config.toml
num_hidden_layers = 8
hidden_size = 320
num_attention_heads = 5
num_key_value_heads = 5
head_dim = 64
intermediate_size = 640
vocab_size = 31282
hidden_act = "swiglu"
norm = "rmsnorm"
norm_place = "pre"
norm_eps = 1e-05
positions = "rope"
rope_theta = 10000.0
rope_fraction = 1.0
qk_norm = true
attn_scale = 0.125
bias = "none"
tie_word_embeddings = false
parallel_block = false
init = "normal"
init_std_qkv = 0.024
init_std_o = 0.0
init_std_up = 0.024
init_std_down = 0.0
optimizer = "muon_variant"
learning_rate = 0.00801
lr_mult_o = 4.0
lr_mult_down = 2.0
beta1 = 0.93
lr_head = 0.0084
warmup_steps = 0
schedule = "cos"
final_lr_fraction = 0.0
batch_tokens = 65536
max_seq_len = 256
doc_mask = true
train_tokens = 481300000
max_steps = 7345
dataset = "wikipedia_en"
MLP neurons of a small language model. Each row is named by its layer, matrix (down: output weights) and neuron, and shows model dimensions 96-159. Each number is 128 + 32 x the weight over its row's rms, rounded and kept within 0 to 255. A neuron's up and down rows have the sign that makes its largest values positive.
A block is one neuron, or neurons of one layer that tend to fire together. After each block is what it responds to, as a language model described it from the Wikipedia text at the highest values.

L4.down109 [116 155  93 177  90 111 122  92 129 106 112 168 114 105 161 148  53 124 147 107  88 121  68  98 101 109 105 130 145 170 150 101 137  24 126 129 160 136 143  77 183 137  78 167 126  92  94 141 135 165 111 122 139 138  90 119 167 143  79 191  58 101  68 112]
Inside creative titles. Words or word pieces early or midway through multi-word titles of songs, albums, books, artworks, bands or parties, e.g. "Every-one Needs Love", Bless This House.

L5.down245 [148  67 106 137  69 170 135 128 156 135 108 154 133 158 134 157 141 145 111  97 152  66 123 113 136  70 160 140  61 138 155 205 105  94  86  99 165  68 152 184 141 110 117 168  98 130 110 136  69 120 156 103 104 157 175  95 136 142 103 114 126 155 154 133]
L5.down247 [118 140  83 149 160 133 142  90 177 124  73 178  67 125 174 137 105 123  99 136 130 125 125  76 117 127 176 121 158 186 109 124 166 116 101 122 105 135 139 111 143 149  96  75 126 140 193 114 108 150  73 154  96 141 114 150 101 134 141 133 130 154 133 159]
L5.down368 [ 70  96 191 103 164 155 138 102  12 131 166 134 133 137 150 120 122  94 109 112 167 152 155 139 132 166 141 127 183 144  83 150 119 105 163  81 104 138 148 116 130 154 103 105 179 123  82 113 110 125 143 154 126 118 151  87 104 100 153 107 151 165 180 145]
L5.down399 [146 134 112 141 157  50 141  85 108 140 133 157  83 165 136 115 145 176 162  55 171 115  80 158 130 167 152 155 135 123 152  94 141  86 150 112  51 132 113 100 135 125  84 165 134 106  98 150 113  88 144  98 179 113 138 190 111 128  99 116  78 145  58 110]
L5.down451 [ 81 162 174 129 154 187 122  90 112 122 150 186 197 119 118 156 134 171 127 103 138  98 187 114 106 156  99  98 122 129 166 165 175 117 138 106 110 107 144 113 125 183 110 138 143 143 163 153 192 106 114 158 111 159 120 162 116  90  78 154 138  98 125 169]
L5.down570 [149 175 124 128  66 133 107 217 174 115 137  89 102 101 159 118 133 145 160 149 165 105 118 182 123 189 123 136 113 202 166 114  99 120 157  98 143 120  72 134  82 121 127  73 136 147 153 126 134 118  76 120  48 142 151 108 144 115 151 128 182 122 119 156]
L5.down574 [223 124 114 129 152 123 134  86 145 138 110  75 143 138 149 141 144 143 151 133 151 164 173 123 103 137  61  93 136 164 113 122 144 129 135 156 169 124  99 104 147 134 152 147 151 149 181 119 137 139 167 159 105 100  84 154 137 128 137 137 130 208 132 138]
L5.down604 [120 140 100 110  85 105 100 148 184 115 120  88 111 126 108  88 113  87 132 117 124  59  85 120 100  73 119 172  73 157  97 174 111  85  85  96  91 128 183 100 139 168 189 143  55 101 111 180 142 171 111 111 123 110 148  61  89 132 169 139 107 136  74 153]
Locative preposition "at". Mostly "at" before a place or institution in biographies, e.g. studied at Brighton University, a student at, teacher at; also "at least".

L5.down13 [114  97 137 103  94 131  77 142 124 111 106 119 101 178 156  86 119 140 129 145 118 179 164 119 109 137 138 151 100 166 140 154  69  79 191  95 140  65 107 168  56 165  80 207 128 114 109  96 140 156 151 122 169 185 126 117 101 142 140 119 108 105 116 106]
L5.down51 [131 121 193 101  87 178 126 142  93  74 129 168 158 137 110 123 138 149 166 210 100 102 141 146 178 141 134 148 109 126 146 157 117 167 119  64  58 126 148  62 147  75 137 138 147 120 139 144 128 109 113 131 180 149 137 121 136 183 120 138 151 126 149  83]
L5.down65 [127 172  98 106 128 171  44  99 155 124 127 188  94 156 155 152 125  91 119 151 122 156  70 101 128  95 180 162  80 146 103 141 161  80 130 204 128 166 175 158 136 169 136 157  86 127 173 164  95  80 116 139 102 145 163  80 132 111  57  84 119  97 143 138]
L5.down124 [137 129 142 176  91 122 104 116 144 140 176 132 133 137  84 154 171 165 195 159 142 123 130 117 173 159 120 188 162  80 119 134  89 126 155 134  92 186 124 153 103 148 128 128  61 139 102 133 111  78 134  89 155 154  59  50 207  97 140  78 127  97 178 154]
L5.down189 [136 156 107 164 131  77 148 132  86 103 101 113 118 128  91 183 145 206 170 164  87 121 145 121 182 124 118 133  60 146 128 117 145 115 141  86 210 109  97 152 106  99 127 146 140 117 158 155 137 145 107  63 129  87  81  98 150 144 166  75 104  92 150 124]
L5.down263 [113 123 119 159 111  70 146  51 129  96 174  71  92 121  95  89  74 108 135  95 128 121 129 135 117 110  88 111 160 136 160 151 149 190 175 141 154 181 113 173 142 121 135 107 121 169 120 154 174 138  79 121 110 134 111 100 196 106 146 142 158  66 126 140]
L5.down327 [133  72  97 120  87 157 105 127 142 150  24 122 160 119 133  94 121 133 173 164 159 162 147 136 134 153 135 119 129 137 147 135 122 132 181 138 136  50 154 137 105  65 159 164 111 169  88  92 128 149 163 102 146 134  73  93 156 101 120 189 188 149 120  70]
L5.down335 [ 87 134 155  84 137  92  98 145 136 129 110 120 112 182 185 174 158  81  91 160 104 157 148 125 111 159  90 111 109 106 129 165 129 119 123 133 165 131 146 164 150 185 129  76 100 134  44 139  80 109 122 114 153 117 155 183 142  97 142 127 139  95  94 116]
Sentence-opening time prepositions. Prepositions or possessives opening a sentence's time or scope phrase, often after a period or line break, e.g. By 1905, In 2012, until her, For example.

L3.down127 [102 148  80 135 119 118 174 150 111 144 117 158 134  56 139 100 153  80 172 128 101 134 135 173 130 133  88 141 105 130  95 166 101 155 148  86 157 156 104 124 157 131 114 116 163 186 137 134 166 117 125  95  59 153 153 107 158 122 186 158 105  74  59 110]
L3.down251 [155 150 105 155 130 180 111 105 126 125 191 165  83 130 137 106 133 149 166 148 165 187 141 147 125 101 131 158 127 199 121 119 175 135 155 156 137 117 130 169 111 169  70 163 110 167  95 146  95  85 128 135 128  94  92  93 173 161 176 121 145 157 116 113]
L3.down286 [104 140 111 141 148 138 130  69 157 183  64 167 174 128 116 113 169 130  40  90 105 117  86 137 159  83 114 133 167  98  95 117 133 146  97 119 107  68 150 118 111 113  84 140 127 173 159 180 164 110 145 133 107 145  92 168 121 118 141 121  56 166 176 120]
L3.down309 [136 171 168 129 164 153 128 147 122 140 103 127 130 100 149 109 145 102 188  92 192 132 121 103 135 105 166 142  97 190 106  73 138 108 134 179 134  70 154 144 129 108 100 145 115  97 136 120  58 148 137 105 116 107 109  62 189 131 157 165 129 100 189 109]
L3.down331 [ 98 155 142 162 131 122  96 121  99 149 112 153 116 206 136 155 155 135 145 166 151  79  75 152 207 173 106 184 116 121 140 143 161 103 160 140  96  93  78  78 107 129 169 181 108 146  94 104 125 133 175  87 126 152 132 164 130 127  77 127 150 138 150 165]
L3.down341 [179 170 119 127 160 119 117 162 172 148 133  82 107 111  54 108 161 117 128  72 142 163 100 126 117  84  79 169 102 133  86 169 148 114 104 137  56  73  91 107 126 122 112  86 119 129 104 156 153 100 128 144 123 110 134 164 134 134 170 148 116 202 142  84]
L3.down354 [ 66 164 104 140 150 148 125 102 140 107  63 146  44 127 102 101 151 112  85  85 198 130 119 173 113 100 151 100 158  71 155 110  91 120 136 169 127 127 138 146 121  49  91 174 143 135 153 200  79 119  91 109 121 117 133 105 156 123 163 181 133 108 189 127]
L3.down586 [164 144 116 117  84  40 197 158 114 130 119 138 108 117 102  99 185 146 117 139 157  84  99 122  96 161 112 172 148  96 137 106 129 149 145 159 102 148 126 123 115  89 118 118 114 129 145 103  86 153  98 101 142 132 140 151 141  98 114  76 104 102 152 121]
Word "in", time prepositions. The token "in"/"In", mostly sentence- or heading-initial before dates or "the" (In 1946, ==In the media); also in-prefixes (uninhabited) and time prepositions (to, until).

L5.down167 [117  89 148 176  73 125 134 161 123 109 130 181  78  79  70 146 127  99 126 123 148  95 170 139 130 154 150 164 146 170 117 105 159 140 154  97 127  68 120 115 110 147 131 154 144 133 112 117  95 111 116 162 106 112 162 126  96 189 168 149 159 159 171 131]
L5.down202 [130 141 141 114 122 149 133 136 159 143 168 111 188 112 166  94 163 126 137 175 105  91 121  97 101 132 115 142 137  97 152 171  83 160 127 181 147 155 153 127 164  37 113 110 119 111 110 145 167 181 128 162 151 159  71 135  85 139 155  96 118  35 115  67]
L5.down215 [101  79  39 169  87 183 109 123 130 133 132 123 105 186 162  80 146 153 101  91 150 138 119 161 134 171 111 153  95 143 152 172 112 111 117 115 173  74  91  96 113 121 126 187 151 146 142 115 163 153 139 125 124 131 131  90 108 170 153 144 158 102 179 153]
L5.down248 [ 73  91 143 111  90  46  99 108  66 177 154  90 104 195  95 175 160 119 126 136 119 168 132  89  48 178 147 160 145 105 136  71 134 141 131  86 201 149 115 212 109 110  95 148 158 158 106 190 126 134 102 141 101 145 119 128  96 116 118 187 160 118 165 125]
L5.down252 [ 75 148 104 162  83 127 118 106  73 123 109 114 147 109 113 126 154 150 113 149  91 185 102 129  95 118 111 156 156 115 137 134 144 137 157  84 167 127 192 110 114 132  83 157 100 122 115 139 145 154 160 165 131 174 110 132 139 111  91 128 178  93 133 140]
L5.down318 [117 116 148 104 110 169 106 161 177  77  94 120  81 118 134  96 172 197 115 103 125 135 189  87 103 157 107 170 130 178 141 145 147 140  96 167 112  85  94 131 128 148 152 166 121 141 177 138  84 117  62 152 147 114 119 117  93 181 148  97 129 153 128 126]
L5.down439 [111 135 142 158 155 146 172  96  84 154 119 186  85 143 144 157 161 139 133  97 148 170 106 172 129 105 126 151  79 103 126 124 133 204 173 159 123 136 168 191 109 141 100 177 140  84 116 115 135 153 129  85 135  81 142 157 156 101 106 223 192 109 143 147]
L5.down448 [151 127 134 114 123 148 113 136 149 150  31 171  99 156  86  90 160 115 125 146 141  98 173 133 152 102 122 165 174 112 121 192 189  83 149 107 168 175  88 144  74 130  98 109 124 167 163 173 162 113 145 132  94 189 103 142 118 161 155 145 133 105  81 110]
Clause-ending commas. Commas (often fused to a word ending like ed, s, ly) closing a main clause before and, which, but, including, e.g. won the lawsuit, but.

L5.down37 [205 172 144 167  99 174 105  80 154 131 162 120 121 128 136  73 155 104 100 145  88 173 151 120 120 155 112 111  98 145 172 111 114  64 103 145  46 143 160 111 145 106 138  72 167 101 109 157 140 113 129 141  91  97 142 187 133 103 181 139 138 150 101 127]
L5.down119 [147 105 141 179 141 127 116 120 111 130 150 126 134 102 111 157 139 140 134  75 121 144 109 134 131  87 114  94 157  29 170 161 122 143 124 107 134 150 157 135 126 149 123 113  97 118 110 206  72 134 127  94 163 129  84 108 143 106 185 188 167  81 158 119]
L5.down317 [ 67 118 114 119 138 128 145 121 150 119 128  91  85 106 131 146  68 140 147 118 103 123  73 140 131  37 140 106 125 109  91 111  22 117 140 169  55 163 160 125 114 154 180 163 136 164 143 132 122 220 110 111 117 163  94  69 101 101 121 147 122 133 100 151]
L5.down411 [192  53  78 144 145 132 137 135  84 117 127 135 108  97 148  99  99  98 132 152 129  94 106 153 119  68 131  84 169  77 101 117 117 189 101  94 106 114 148 142 124 160 179 117  96  69 135 127 131 121 177  80 173  96 147 130 158 137 182 166 133  64 157  87]
L5.down427 [ 83 191 160 123 110 146 148 152 108 161 176 139 138  75 122 137 115 135 113  74 120  82 108 152  81 158 137 110 141 171 147 175 159 157 163 206 172 172 176  81 107 185 127 119  53 164 140 111 126 112 130 139 123 138  77 102 137 125 103 165 142  85  89  96]
L5.down455 [172 183 130 133 160 180 150 101 107 174 167 142 172 119 112 131 131 118 113 131  81 172 124 109 122  88  89 143 156 114 138 133  88 130 202 201  98 178 123 112 121 148 113 102 136 123 118 119  88 140 145  99 145 175 182 178 170  95 125 104  81 165 171 164]
L5.down480 [155 115 116 184 217 205 105 158 116  69  93 123  80 107  86 134 154 115  79 118 124 119  82 149 141 139 102 107 102 124 157  79 173 158 140  73 106 113  56 114 111 106 118  57 166 120 106  96 184 135 111 146 138 158  60 197 142 196 151 111 145 125  80 164]
L5.down630 [ 71 194 106 152 107 160 140 129  92 182 122 149 139 124 132 120  87 174 176 160 119  99 132 140 100 136 145 111 145 117 192 103 145 107 191 147 115 108 137 120 155 157 105 139 124  37  60 150  85 151 175 135 129 139  77  99 149  82 100 109 100 142 144 145]
Words inside song titles. Short function words or word pieces mid-way through quoted song titles (For Me, Time For, You Know How It Is); also day numbers in dates (on 25 January).

L3.down99 [149 167 193 129 172 173 123 190 132 161 125  85 141 171 141 123 150 113 106 104 139 162 149 164 127 166 163 127 127 159 115 153 187 169 160  89  82  69 108 164 123 202 171 110 157 180 101 158 152 120 107 121 109 168 108 131 126 126  74 120 128 172 136 129]
L3.down220 [102 178 126 186  99 112  86 151  82 113 158 105  97 199 188 114 113 115 163 101 159 184  81 154 156  78 133 158 141 147 154 125 203 130 159 175 108 102 121 193 141 170 133 142 122 138 104 173 154 172 166 160 126 163 113 148  98  74 106 138 166 133  86  63]
L3.down248 [159 104  77 109 114 157 167 149 124 136 128 189 132 130 149 190 147 150 148  85 209 126 166 156  95 147 144 123  71 143 117 124 128 145 158  80  35 146 166 169 121 129  94 128 111 112 108 100 148 151 101 119 108 120 151 103 137 168  91 156 117 110 120  98]
L3.down265 [ 79 142  97  84 159 102  92 159 118 125 152 156 103 114  86  87 205  89 122 121 194 112 147 180 188 149  86 163 166 121 112 163 179 127 130  81 117 172 134 147 113 111  47 131 124 164 208  61 128 167 151 158  68 152 136 130 124 169 171 136 179 148  91  90]
L3.down287 [149 129  91 146 190 180 176 138 144 190 122 155  86 150 169 134 106 123 105 121 140 178 158 132  72 134  67 132 165 109  37  89 111 223  86 189 110 122 208 175  73 133 122 141 132 108 133 164 129 107 198  92 126 106 170 130 132 148 147 185 124 148 134 129]
L3.down432 [165  77 110  85 133 144 123 141 113 133 156 110  85 108  61 103 135 116 125 115 123 112 174 115 157 114 102 109 127  89  91 134 170 110  91 104 145 113 117 184 116  79 162 105 103 199 153  98 140 115 172 107 168  89  75  49 136 123 196 114 127 207 108 129]
L3.down550 [126 115 105 150 130 173  97  76 194 147 183 105 137  94 141 168 114 138 106 197 128 155 162 115 131  85 180 173  97 125  92 139 150 113 118  89 122 136 139  97 111 100 151 148 115 148 154 181 110 142 161 169 142 123  82 127 104 143 134 137 100 122 124 117]
L3.down621 [132 114 111 177 157 183 110 162 128 133 140 152 113 172 110 170 134 123 102 122 135 155 140 101 128 153 164  96 154 245  88 120 165 114 109 110 158 155 162 124 108  96  83 131  52 150 135 103 136 173 187 118 123 105 107 112 100 169 104 132 166 110  99 150]
Date-introducing prepositions. Prepositions that begin a time expression, mostly on, at, of, in, by right before a date or year, as in "born on 9 August", "As of 2021", "in 1994".

L3.down15 [122 146 182 124 123  57 186 177 149 192 156 147  83 102 155 103 107  96 175  68  99 146 139 134 150  62 140 102  88  96 169  73  68 129  97 208 161 130 103 139 191 102 177  89 162 122 129 150 124 140 112 109 117 121 103 158 196 106 163 155 146 157  81  91]
L3.down181 [133 156 116 155 132 138 110  42 121  77 115 163 102 148 168  51 139 114 158 158 135 145 128 107 138  94 184 103 174 137 145 183 204 125 154 131 132 149 157 143 140 179 158 146 152 135 143 126 106 165 149 182 131 150  79 152 198 138 128 102 144 165 134 173]
L3.down209 [165  98 123  73 120 189 115 143  80 157  48 107 112 167 106  87 104 111 137 135 152 100 219 122 102 188 137 173 164 108  94 150 133 123 168  79  31 114 103 162 119  95 132  91 121 199 155  92 134 109 141 126  49 105 143 153 126 134 120 125 112 112 130 118]
L3.down310 [175  98 122 120 118 145 161 128  89 159  99 100 146 129  48 122 114 156  85 115 142 136 176  86 149 205 132 177 154  85  93 167 160 135 163 115 106 168 129 142 145 184 109 110  69  83 148 143 138  98 109 137  53 109 140 136 121 130  99 135 107 106 151 149]
L3.down329 [109 175 147 145 135  85 123 144 218 123 130 162 156 153  57 133 105 142 159 126 116  99 121 154 107 145 152  83 127 140 173  85 119 114 102  71 124 100 190  89 124 146 128 116 130 136  94 116 190 134  97  83  76 104 131  33 119 141 164 108 154 156 191 151]
L3.down348 [117  89 123 101 146 188 139 141 114 140  94 144 168 174 124 109 104 115  80 149 116 163 151 163 147 155 152 148 126 111  60 122 184 171 146 131 113 132 187 185 119 157 108 171  80  60 131 161 107  93 148 113 148 138 105 104 118 103 133  88 121 136 144 125]
L3.down512 [158 131 117 145 115 177 143 143 103 168  88 106 122 143 111  71 174 152  99 110 150 136 123 188 121 174  97 147 137  72 120 165 126 162 125  91  65 121 180 127 153  84 180 106 102 141 141 178 138 112 103 113 135  99 141 132 136 126  94 102  99 169 148 147]
L3.down631 [ 97 151 131 120 122 195 120 118 117  66  71 152 104 139  91 131 161  74  92 167 120  95  93 161 140 171  59 131 110 155 161  62 114 135 107 115 106 113 155 137 177  94 152 129 157  93 115 110 142  98 147 133 108 101 183 165  62 120 103 161 118  75  63 105]
Comma after noun phrase. Tokens that finish a word or noun phrase and carry the following comma mid-sentence, as in textbooks, Europe, June 2, or plurals.

L4.down235 [132 130 108 158  41 123 127 114 137 129  96 157 129 121 165  78 108 121 135  84  99 121 165 117 127 132 116 114  85 183  66 152  97 117 126 122 153  59 141 131 121  65 113 137 115 102 139 217 148 154 138 138  96 107  85 168  75 136 110 102 144 121 114 147]
Sentence-initial prepositions. Prepositions opening a sentence or clause, mostly At, In, For, With, By, often before "the", e.g. "At first", "For every 100 females", "born in"; also some mid-word fragments in names.

L3.down110 [ 75 111 113 162  86 134 175 117 126 109  85 190  82 100  49 141 114 138 101 133 120  47 145 137 132 145 171 133 157 177 174 140  68  95  90 141  99  84 111 149 112 145 162 144 211 120 139 135 118 134 115  94 153  73 140 177 146 130 120 150 141  90 128 126]
L3.down165 [146 154  86 125 100 105 102 108  89 136 140 117 165 151  52 104  96  71 169 107 175  53 182 166  75 181 122 178 151 102 153 148 127  95 150 113 157  93 157 110 153 120 111 168 171 131 163  60 171 157 172 104 162  80 122 139 110 126 125 158  97 136 125  99]
L3.down183 [132 101 119  61 134 183 109 144 158  47 128 125  76  93  84 164 128 218 127  67 128 203 151 143 151 146 106  77 166 129 137 188 139 103 101 152 107 154 121 180 111 164 143 189 124 197 114 183 126  96 172 157 116 101  79 110 121  99  96 126 147 188 129  85]
L3.down205 [140  68  38 199 127 140 112 108 148 135 134 157 134 146  88 102 137 108 164  85 103 156 132 111 124 158 164 148 144 104 123 149 137 155  92 178 114 108 120 127 148 116 117  59 150 115  99  50 127  79 126 104 113 125 120 215 112 137 156 125 154 127 109 116]
L3.down351 [142  97 175 146 170 119 163 129 152 136 149  92 128 161 174 117 176 130 103 111 153  99 120  73 155 199 115  93 150 132 157 151 152 133 136 112  23 124 165 102  99 140  86 169 141 222  94  75  98 121 165 139 135 135 133 157 120 136 100  87 112  81  80 123]
L3.down433 [146 165 128  88 137 155 162  91 159 162 100  84  89 106 143 147 175 135 102 150 131 132 176 168 140 111  87 165  99 127 163 148  97 139 150  83  65 135 108 104 153  92 159 110  90  96 112 189  87 142  98 106 129 150 133 131 110  89 145 165  96 121  85 112]
L3.down480 [117 139 180 108 168 140 138 178 141 127 148  67  72 151 131  53 174 194 172 167 144 107 139 145 161 139 157  77 140 221 151 125 162 104 150 116 159 130 142 152  75 145 130 126 162 155  74 154  96 113 146 106 115  97 128 170 122 178  46  85 169 154 111 144]
L3.down536 [149 114 158 111 177 137 145 111 110 119 139 117  92 128 101 114 173 177 142 161 109 120 174 105 133 149 123 106 144 110 160 155 159  83 141 139 132  99 100  56 110 149 109  93 157 131 107 127 157  57 165 150  92  78  82 104 118 134  74  91  45 138 103 154]
Word-completing suffix pieces. Final subword fragments that finish a word split into several tokens, often evaluative adjectives, e.g. outspok-en, euphor-ic, prohib-itive, sarcast-ic.

L4.down183 [158 148 158  96 115 190 136 128 150 186 139 185 140 158 145 106  86 177 173 114 119  91 128 107 137 145  59 101  72 131 199 101 173 136 123 153 128 159 127  92 116 165 138 145 180 146 117 141 129 132  80 151 125 115 155  94 115 157 140  55  82 212 157  63]
Clause-ending punctuation. Commas, parentheses and dashes right after a name, foreign term or word that ends a phrase, e.g. Jutro, 谷薇麗, Turku.

L4.down15 [169  58  60 150 126 138 111 159 108 121  59  91 174  98 101 110 130 138 135  85 171 179  80 131  99 167 118 151 150 177 141  87 147 127 179 196  92 121 103 179  99 117 163 105  94 136 122 146 120 110 124 180 147 120 147 159 122 140 161 178 124  97 135 130]
The preposition "at". The preposition "at", sometimes "during", "under", "after" or "according", opening a phrase in mid-sentence, e.g. at times, at least, at Sound City.

L5.down10 [139  61 158 132 170  79 116 119 148 159  67 182 129 133 112 140 160 110 185  92 123  92 178 136 194 115  97 110 135 122 128 132 152 102 137  77 164 100 129 120 109  36 142 146  68 130 121 173 114 127 100 109  97 104 116 109 135 152 182 145 110 157 178 112]
L5.down128 [140  92 168 173  80 169 130  97 124 114 128 115 130 114 127 126 124 102 150  64 140 173  90 138 115 146 148 106 110 140  94 104 116 112 156 125 175  83  83 110 139 133 172  97 195 133 102 161 131 139  75 139 146  56 104 116 142 141 139 142 179 126 153  83]
L5.down197 [187 191  75 114  72 135 131  99 122 177  80 126 120 115 103 141 113 125 145 147 157  76 157  88 153  84  93 106 124  82  91  79 139  95 120 112 132 187 149  98  94 107 151 104 121  83 172 120 141 157 139 177 120 150 132  97 108 120  97 111 121 110 119 205]
L5.down220 [112 126 150 139 153 116  97  80 179 138 156  91 102 128 120 100 153 139 155  85 127 100 213 152 146  93 125 128 101 161 101 171 170  93 180 118 135 117 152  63 106 179 130 107 158 113  94 119 160  99 112 105 165 110 111 130 150 111 108 136  79  99 143 146]
L5.down378 [174 204 171 135  75 157 158 115 149 135 102 139 124 152 134 162 165 108 157 110 144 160 140 137 148  83 108  85 153 119 135 111 110 130 100 158 122 133 103 127 106  85 137 143 102 123 142 161  79 107  79  98  98 112 120  94  87 129 139 131  99 128  95 120]
L5.down495 [111 104 176 105 109  53 131  57 156 145 109 146 156 144 143 111  90 101 157 101 157 196 170 124 181 106 113 118  97 120 145 116 151 127 113 115 121 126  88 181  74 113 142 159 120  84 117 186 133 128  88 163 111  74 156 177 112 151  75 135 120 127 160  78]
L5.down579 [174 133 120  71 118  87 145 118 156 137 181  96  80 133 148  94 147 147 154 186  98 117 135  82 114 135 122  30 131  80 143 106 130 177 136 143 150  87 124 117 117 145  74 203 176 132 147 148 103 164  89 139 183 111 147 100 120 138  71 127 154 125 160  70]
L5.down635 [151 119  80  82 128  87 101 151  94 187 182  83 135 153 116 103 147 112 128 120 153 157 162 130 170 107 114 101  99 147 136 122 122 151 153  86 114 103 153 111 117 179  66  87 144 205 142 148 150 151  92 110 169 137 162 157 141 120 149 118 134 139 110 151]
Prenominal modifier endings. The final piece of an adjective or modifier after a determiner and before its noun, such as we-ird, updated, first, or "and" joining two modifiers.

L4.down382 [169 143 116 168 142 129 140 123 124 149  52 107  75 190 149 114 185 166  96 114 171 129  67 106 133 137 106 113  77  94  85  72 104 152 195 130 149 130 113  95 151 131 113  95 161  99 109 133 115 162 158 133  60 107  93 143 110 158 134  93  59 202 120 123]
Modifier after indefinite article. Adjective-like modifiers right after "a/an", often the last piece of a split word: lov-ely, terrif-ying, stand-al-one, large, marked.